From a checkpoint of a small transformer trained on Wikipedia.
Size: 15 layers, 3 heads of 64, MLP 1536 tanh GELU, vocabulary 4096, 25.3M parameters.
MLP neurons of a small language model. Each row is named by its layer, matrix (up: input weights; down: output weights) and neuron, and shows model dimensions 256-383. Each number is 500 + 40 x the weight over its row's rms, rounded and kept within 0 to 999. Numbers have three digits each.
After each neuron's rows is what it responds to, as a language model described it from the Wikipedia text at the highest values.

L7.up664:560376546480471492509473467548483464451542487420481513517503448415505474492533481507490513547547522536502554476489453483532489511555424515489506494489474508504430474515538477507546498471521482409429490529538501506559465446474479528513540466518576493484582553502497523559474508521458482447485495466497531475515463533489491547551474565451464447413522502500499513544587464470488532506516
L7.down664:486427502566501527459508453481527481467518523521503487509598600470564513506546532552458457545448537477500464474436548451518513567470478487515539484511556481513479507431581562480476463526479479530510577513490531441498550447514479417484500486455458448487485456468481448519486495559532482517482445448521445570454538416399518463451460479492542480507487534493610490485506439520501526512482
Description: Mainly "with" after verbs like collaborated or interfering; also inner fragments of split names and words, such as Ser-b-ia, dou-b-t, con-clud-ed.

L5.up1245:458485474427559450507526557405550539538498392461457501418506457521464464485541451505500447461447532563475541462527502450485539509577442472431474519481421527500485453401549487473466452450500528461488472532572534460476525501477558457527483454521535496557485427509485521469499480455527404450463477554387556529495556456505504579521487485539502507494524513539449552521441520510538531439515
L5.down1245:502513539489512436546519525424507528459525533413482550438423555482511524509535476538537500540460494515425468531532544545456573509488477419520528551484471533469431487515434509524503494594466447448560339468507495525492499497477496522565532473433542498514508476498529474515508499515520502448529523519444507520567470483522551493488518431468526449536462494534423497582481568556515501481561
Description: Final tokens of role or occupation nouns for people, such as editor, director, president, minister, commander, reviewer, often followed by "of" or a name.

L4.up1292:539432507459496491546482513563495519484488495512429533502518510552496505497418471490565522502427332564451513447571507479472541525476554429481496457516551547517483535502532534561459520500459440554435474563488546498542479473504439485542511501552494477480519492548458551482469523508561542497466435530537480468558468539535509492528481463520496570516502506508506554498530548488536521449516
L4.down1292:559483453460505414500521510500534540519559585448471478514556453498443518503503489498548524505437465514450514431524521485512444530541466513488454535445431433533489510465506483548545507493474465541466468516495494482484496544497454561527520527534470520441595559454479486562472519428469535500513582492548487436449526528494474505487497462456437496493457528437466515490509506464542479414504
Description: Word pieces that directly follow a one- or two-letter opening piece, mostly in names in lists and tables, e.g. A-ri-el, R-age, O-ric-on, al--Zenki.

L4.up1382:475483467480504466475506512406457504514481547453459491548509508516447518496441459456464501532535527544477492470547477467446536476553497501458522536491544458512485512499492519487437494507426428526502496464519447431508519487545431454469487397474520534469413467480509472549488490443562517520522419582474549511492498542532519480464468535481597520502458520484464561500510483521542469506539
L4.down1382:441533463436530438479463532545559438513438514508489520536488431479587531498485504447481412453520500489423505486460532539494452484492454513530481531485555545603440445546505539534518525465489433517456547572489502489507463516507580490438492437510505498519532419541512517493517514549423514531477472462460473531480551514533502449548526536493529515549411488547420518452458515470489567502491
Description: Naming words such as name, named, nicknamed, surname, spelled, referred, often after "the" or a comma; also assorted mid-word pieces like ex-cept, addition-ally, bad-ly.

L5.up102:496500438456496506389513556438504454548492559467459491595470591456547486460510452502466441475510452529443444497487503421504510441606514549547522487484498515515523523463501475498437471436484469573421489489521482478525492514530490498490503405533504533522462503489556565504510545506462454520490440573579504484455444532530530467537493496471481531432421465458479460514532528526496457508530
L5.down102:459491461414565444514445496468477505469526457569521488555483591475478475521496440396455528499517425518469561512475458588449562504495564479575486591427521520535464527460491442464477513500485490510462511498427459487504521514565534498419508487525465500488524428499519477484608535483498519493565503534583469510489507430533524501459457506493542505521468484565479487444491592459473519510528
Description: Fires on words introducing a new name, identity, or state, especially "renamed", "nicknamed", "changed its name to", and also "became", "into", "replaced by", "similar to".

L4.up168:474519441435472451514521565516522450462458505497530501530498501516544443566545560569519504571507524552488485469580535502477444478605542500509510516490482427438479561510512503489526540541483469560478496513456505585503496512441502565472506429485441529498574491554433445517481575550556436507553468469472563433498527486567510381490470524535564531514523459503491500457494475392505491503563
L4.down168:500519457540478443519490514586422522516441434540474503509522460458510508540527426565430537515509456508543467455557557520517426476526490505474501501448529494531502543476483502482502547500503552489508505483454465498563426523502544522450482526494464559463482478476536569458476386489434488518502495469462462511522483440502477523455576472524514513517537561543473521499420514548506453535530
Description: Word-piece tokens continuing a word just after a short opening fragment like s, b, Sh or L, e.g. s-ight, w-ound, sil-ly, b-ig; occasionally whole words like School.

L7.up628:476484543439475504520526477518534491598457494554527508461471531629452476542537532544463489518493490482486578524470459499545461480503503451538533494517569541458511471545395468487522458479513475468546448511570580539463540515515541493437565440509543492490471505507422611499541540515476541513573565497402526486468495550480528489513458529483383491538569545530553511550552466512508532449481
L7.down628:521458551501583516528411425500528492490496543474561451421500491437561486450496438516500449527507586606481526524477530510539493478549483455470511502482495456525545480517531473510491484472536488451417455476484503531465522554452530515457522478444507490460509499471505471452458490526511484486514484423462465472478532532443535519490458543519515510477444492511524459501518531523476526523474
Description: Final pieces completing temporal or linking adverbs, such as Today, soon, thereafter, Shortly, Furthermore, instead, "next day"; weaker on mid-word pieces like "et" in Massachusetts.

L4.up1046:512486553532535508556490463582516464543500536523545515509535464524567446503414460447496497531504556497497530473504493498520532503446518490455482474495474442516506533489514497507525564497473553534528529469511504473558546474515609525482543561504444393497533446448435541553464497518443432492531477490481551508533573528487552470453493454476556532554498468481488434537461451459534500528376
L4.down1046:456510505506574497497547477453544479510462531413485510555390415515529579483504495437543499493538518511461461524436422467481456413566536513486422544526442530535576459509520496484472458486512488516472454541508434523516539559499501445567468500462500442501511531462473479423476488510496472569521472428464488446548540501492466461511533527482503498496515494528489503493484483546460469475525
Description: Second fragments of words split after a short opening piece, like p-ork and Att-end, plus the word after as or in (an, full, turn).

L7.up540:547466489548552507455455482515540519488497536515531518514497439519508503546494435504423494506467551475489452512502475417532495489484477488493457531528518481501492523542482506483586499501537485543422506570532472487514512523480535540434458441564485440500501498495492506479445570460484439541504508473543518443468541516497452519506500457506563576534532523482507505476466491504530457583539
L7.down540:520440455523495513472514432497484443484502541563496475577509400537568535481514426547524449540497489497471525522442497514514473535479504523481545448471466521519451514535487477492484511562469544489453513474492514487549574515497467500461441492448503459496497609484518451519512499490515471436511455516486574465569530469483539568485536509460500502459446464480416492495522506522480549562507
Description: Tokens just before a coming quantity, such as "at least" one, "nearly" 30, or the comma before a year ("May 22, 1949"); also "that", "which", "all", "from" after plural nouns.

L4.up1246:512532507521531484503592493465482491544494474581457502444519487489429433435541458491489530439559493499514492480482531531487508416483455468541510446519470486527489452477489467517461535540520514554504478452577470488410511565490500477543494464466489536478504484548481455448441483521572461526562510547482536439484535444483497551497546487482474524530530511531482499480446522517542469495473
L4.down1246:483492444552494515496458579484490523506560454439458482463464566438454490507540517553535472547506525592448487534440491440437508540525487412508440492421507506421464474449540502531552422489526451494541486512539531492518520478524391515443514552572508551496476474531496493515557465497458486535549484521441476538465544490448521519480502437435513434572518436475436461481535523511496548561525
Description: Final word pieces that finish a split word, mostly role or title nouns like Comm-ander, b-oss, gu-est, g-overnor; also pri-or, major-ity.

L5.up1079:494476455496481501450525443494547487520538519478376477481508525503486563469435524487533548524482526479464495468513557473445444429522444533522528391486472507523504376437555535482494443475497401578475478523492533554525493541526477496496490504523453509450462491509524624519518508477497514472472539445486399492485573465472534570547435504502561555462485504513506480475532439498511508484471
L5.down1079:453505486469512535499507419499551528475490540482469560425468428481485482521515467540527558494543497508543523484483513530425588526455489511479523435519548512543460443510477525476555473439560460482506535552572504500514468534501565460523542494531564496540449552507537537471520492469474530534450478548552502476436518552507576612479478533497532501565513572509459482520471538489510499586470
Description: Word-final pieces in table column headers, section headings and infobox field labels, e.g. R-ound, App-ear-ances, Website; also LaTeX \le-ft and song-title Ar-ound.

L5.up1151:476503535493480493518522527534499481511445541504461460475403457564484480407505522512555508488529512498470524455551501511484484482538453493420499547452431533451494550487460502456537539509495523447418604540464531478488552521488520519553501452489574524394502530486522499396495489460539463501529491506520522493512539537496438512435476457461522487473468444533460536482518481502543484517488
L5.down1151:560586460507497416580501532525507511508495551534495571408487468495457567477479463574492537498457518514451459500442483490472477515520537507473445524508434505560485509472509464509478457491521521473482494478479453530521522552510516531479534422442439467526499512464533462491511532496581475402454533480481570525466536418524517568480525484435500486509460497535475566369500532470524446558425
Description: Month names and date-adjacent tokens (space or comma before the day or year), as in October 4, In August, 10 January 1974; weaker on word-fragment pieces.

L5.up199:448512474529540540499517532525525517515422496480517503505502489524479425498528470516570499557471533407464457533496545523612597503522449473478497483467522486458467518472513514432460459500505532483517479470546549520471463555453530602458473528480475491513504515567585474518500480534461512586480436505543484448459573552522463519505439521528544495498504488443445458550496481506485504482465
L5.down199:495583557505537495489435563488496492493508494544493504455505474541508449499532517392549481575484501450496502458592503469472444466628458458503490454519457488494439464491475523540470511481547466524481517547476506445533466523475568534547431510516502473463534531522539430499449480511546536458466413535519457463488500494550514525488427478550533471499452516548476496547425440501451504476525
Description: Fires on second word pieces after a fragment such as sc-en(e), Sc-ore, Stev-en, and on articles after at/on/for, as in at the same time.

L5.up1181:594456462466422444411541489497515464490484487517564455523456582564504464467488490448422458452460457533510477546450447495474520537528478584485507520462589420431570480469483490525589414473465498514409481525506452503471386448561502508457502501492562526497490590458509486536487574459544493468515466449493510565526423532530521454506468513501500494529566556539483451553488522443481507492521
L5.down1181:457480460521566504463581471421552492442497506514519462503461489484469520551485496431544507526551470538539539473557472495577477456479500520516506486470485514617581524481548482549439573500486516542481545453470535504515515540484457434588548510459501508472439572432464555526484475543508522529511472539499547495501450549548468493456463562425443482423549468523496530452463521475584481576465
Description: Mid-word pieces of non-English names (Kras-n-odar, Krishnas-w-ami, K-on-stantinos), plus colons, dashes and "of" in infobox or list fields.

L5.up1470:560530507512512440515577540481506498484518546564469494496523467576536457500563454474540507495539519483439485461554554474470525491517523443459529495506448548542509550521482513583501500420435474510562589530536499498481442554469496481550453498544428492410507514592526473576466478479526442515429503484429476539593461555517470468505415536490427476498481471488504447436484398528507460517428
L5.down1470:453520479528509506453523525540533515531424525486518523572437470506479417478466441501476422507482516450449501479517520479518473448426493571425587398550525602513474485566482510516453496499493522533567469492448545502474485459555557561477524506503504462526472508517533543533481482575458511453459472511538553507436510499469535532451456506518439518463447515396539462480493491445513507533522
Description: Short second pieces of split words, mostly names after an initial S/Sh/L, such as Sh-p-eyer, Š-p-ilja, Sh-ri, S-out-heast, plus word-start "cl".

L4.up1316:537582529442539444411534563477563466494488560524484470534524442507385480465482512529544526471516447537546519417506521529433465541499457483559517524489533481500521435544525434515435508511491470501482497495540507486436538381532518480544519526512533529566459547439496529467464441524518533493493414568496521463498460561478488443479515497436497543481571579463562502521525467497546460470536
L4.down1316:521498441520603537460506476450498541479469563417460574506487484496531454523461543570475511457530511494481530477551481423533535455488464443477431509472538510520619518479475460510503531536460497553513483514493422541533395517465502543574468555396467442483520537464451479529385471460546566519522493415530446582529604439546520464499473555464490472515540426493474445535440500491503478483484
Description: Inner or final pieces of words split into several tokens, most strongly "re" in al-re-ady, also ers (merg-ers, Rul-ers), imes (somet-imes).

L7.up353:487519520471549479497461481533510380535460505462505515532499493481447580479491451479550500492515507529472440482519493620474512390503511510498454395486565530484556410562573491523522547479464495509540491544512499431558519513494480512512538470518463510501501584527527493479446546447522520516519484434574512543453510456542509506507518456510466491571496432504529526496461472512493496552543
L7.down353:491543443535527555441446528519490513486477575514450485464581510496507512472428490542530446493528467455524475436569503516502502506464472583482472457418489467488604507508431558485522556447505491552443521541566480501513472468551562508475493488473532489440518480542501475583461507532424506530491535448473554454519557512491604435471499513488447535451489475462552457528448476533485511485524
Description: Mostly "born" (also "died", "based") before a year, date or place, as in "(born 1974)", "was born to", "children born abroad"; weaker on verb-ending pieces like -ed, -ing.

L7.up1100:493482528490503444469449446414476466595499441550493454461463475487532438517445450442580419498510513523462582466467510478482508451525473471508501455510512504528433435524530507528454543559565579561471480488509465464541484524469540463496483466447523520495601468491532459509452528517493450552530492459439547517511561504602514535526436464482526524484526552474473487491478491520516504423483
L7.down1100:411514540530492497549482526483472430503467523459424494452424640457526532515477484588522496442431497471516533465455470541499544540492469517464479412533483526487483512419538553550488521501415578537495503537540490535488512515479436426623448530467486526505528458455473528495523411537529505568487468495426451510447527503464541519530459497521496443549434568438475494511497518505477511537507
Description: Final pieces of role or title nouns before a name or mention, e.g. Cap-tain, schol-ar, commission-er, Sir, Rev.; also San in place names.

L4.up739:512494510467477500507498505461546484503433467470479443501469518476484476528456550505479475489617500567473471512528452441473488595466501499460492523541527525490602513483469496485423510527460492502454497454524439490496523530581461462494534451492496440478497531498523462464481543500478550529512544433499489449460492502483462532446497533532477426537486480510467512543458569478513569608481
L4.down739:518452562556609472503545522620562581435511456520498472537386509544478500467541526498469536515479425429540504515446505386491534511446468570486455511531486458485435484460584499529476517478501508438531574515467587466512508512524537576414546440467507544449540473444512536471471505495485522517511453427454541442519530453476501524509419434518481472466548445540507497523496495494453443468448
Description: Mid-word pieces continuing a started word (short-ly, heav-ily, ut-il-izing, Ab-ra-ham), plus commas after day numbers in dates (October 11,) and name starts after the or in.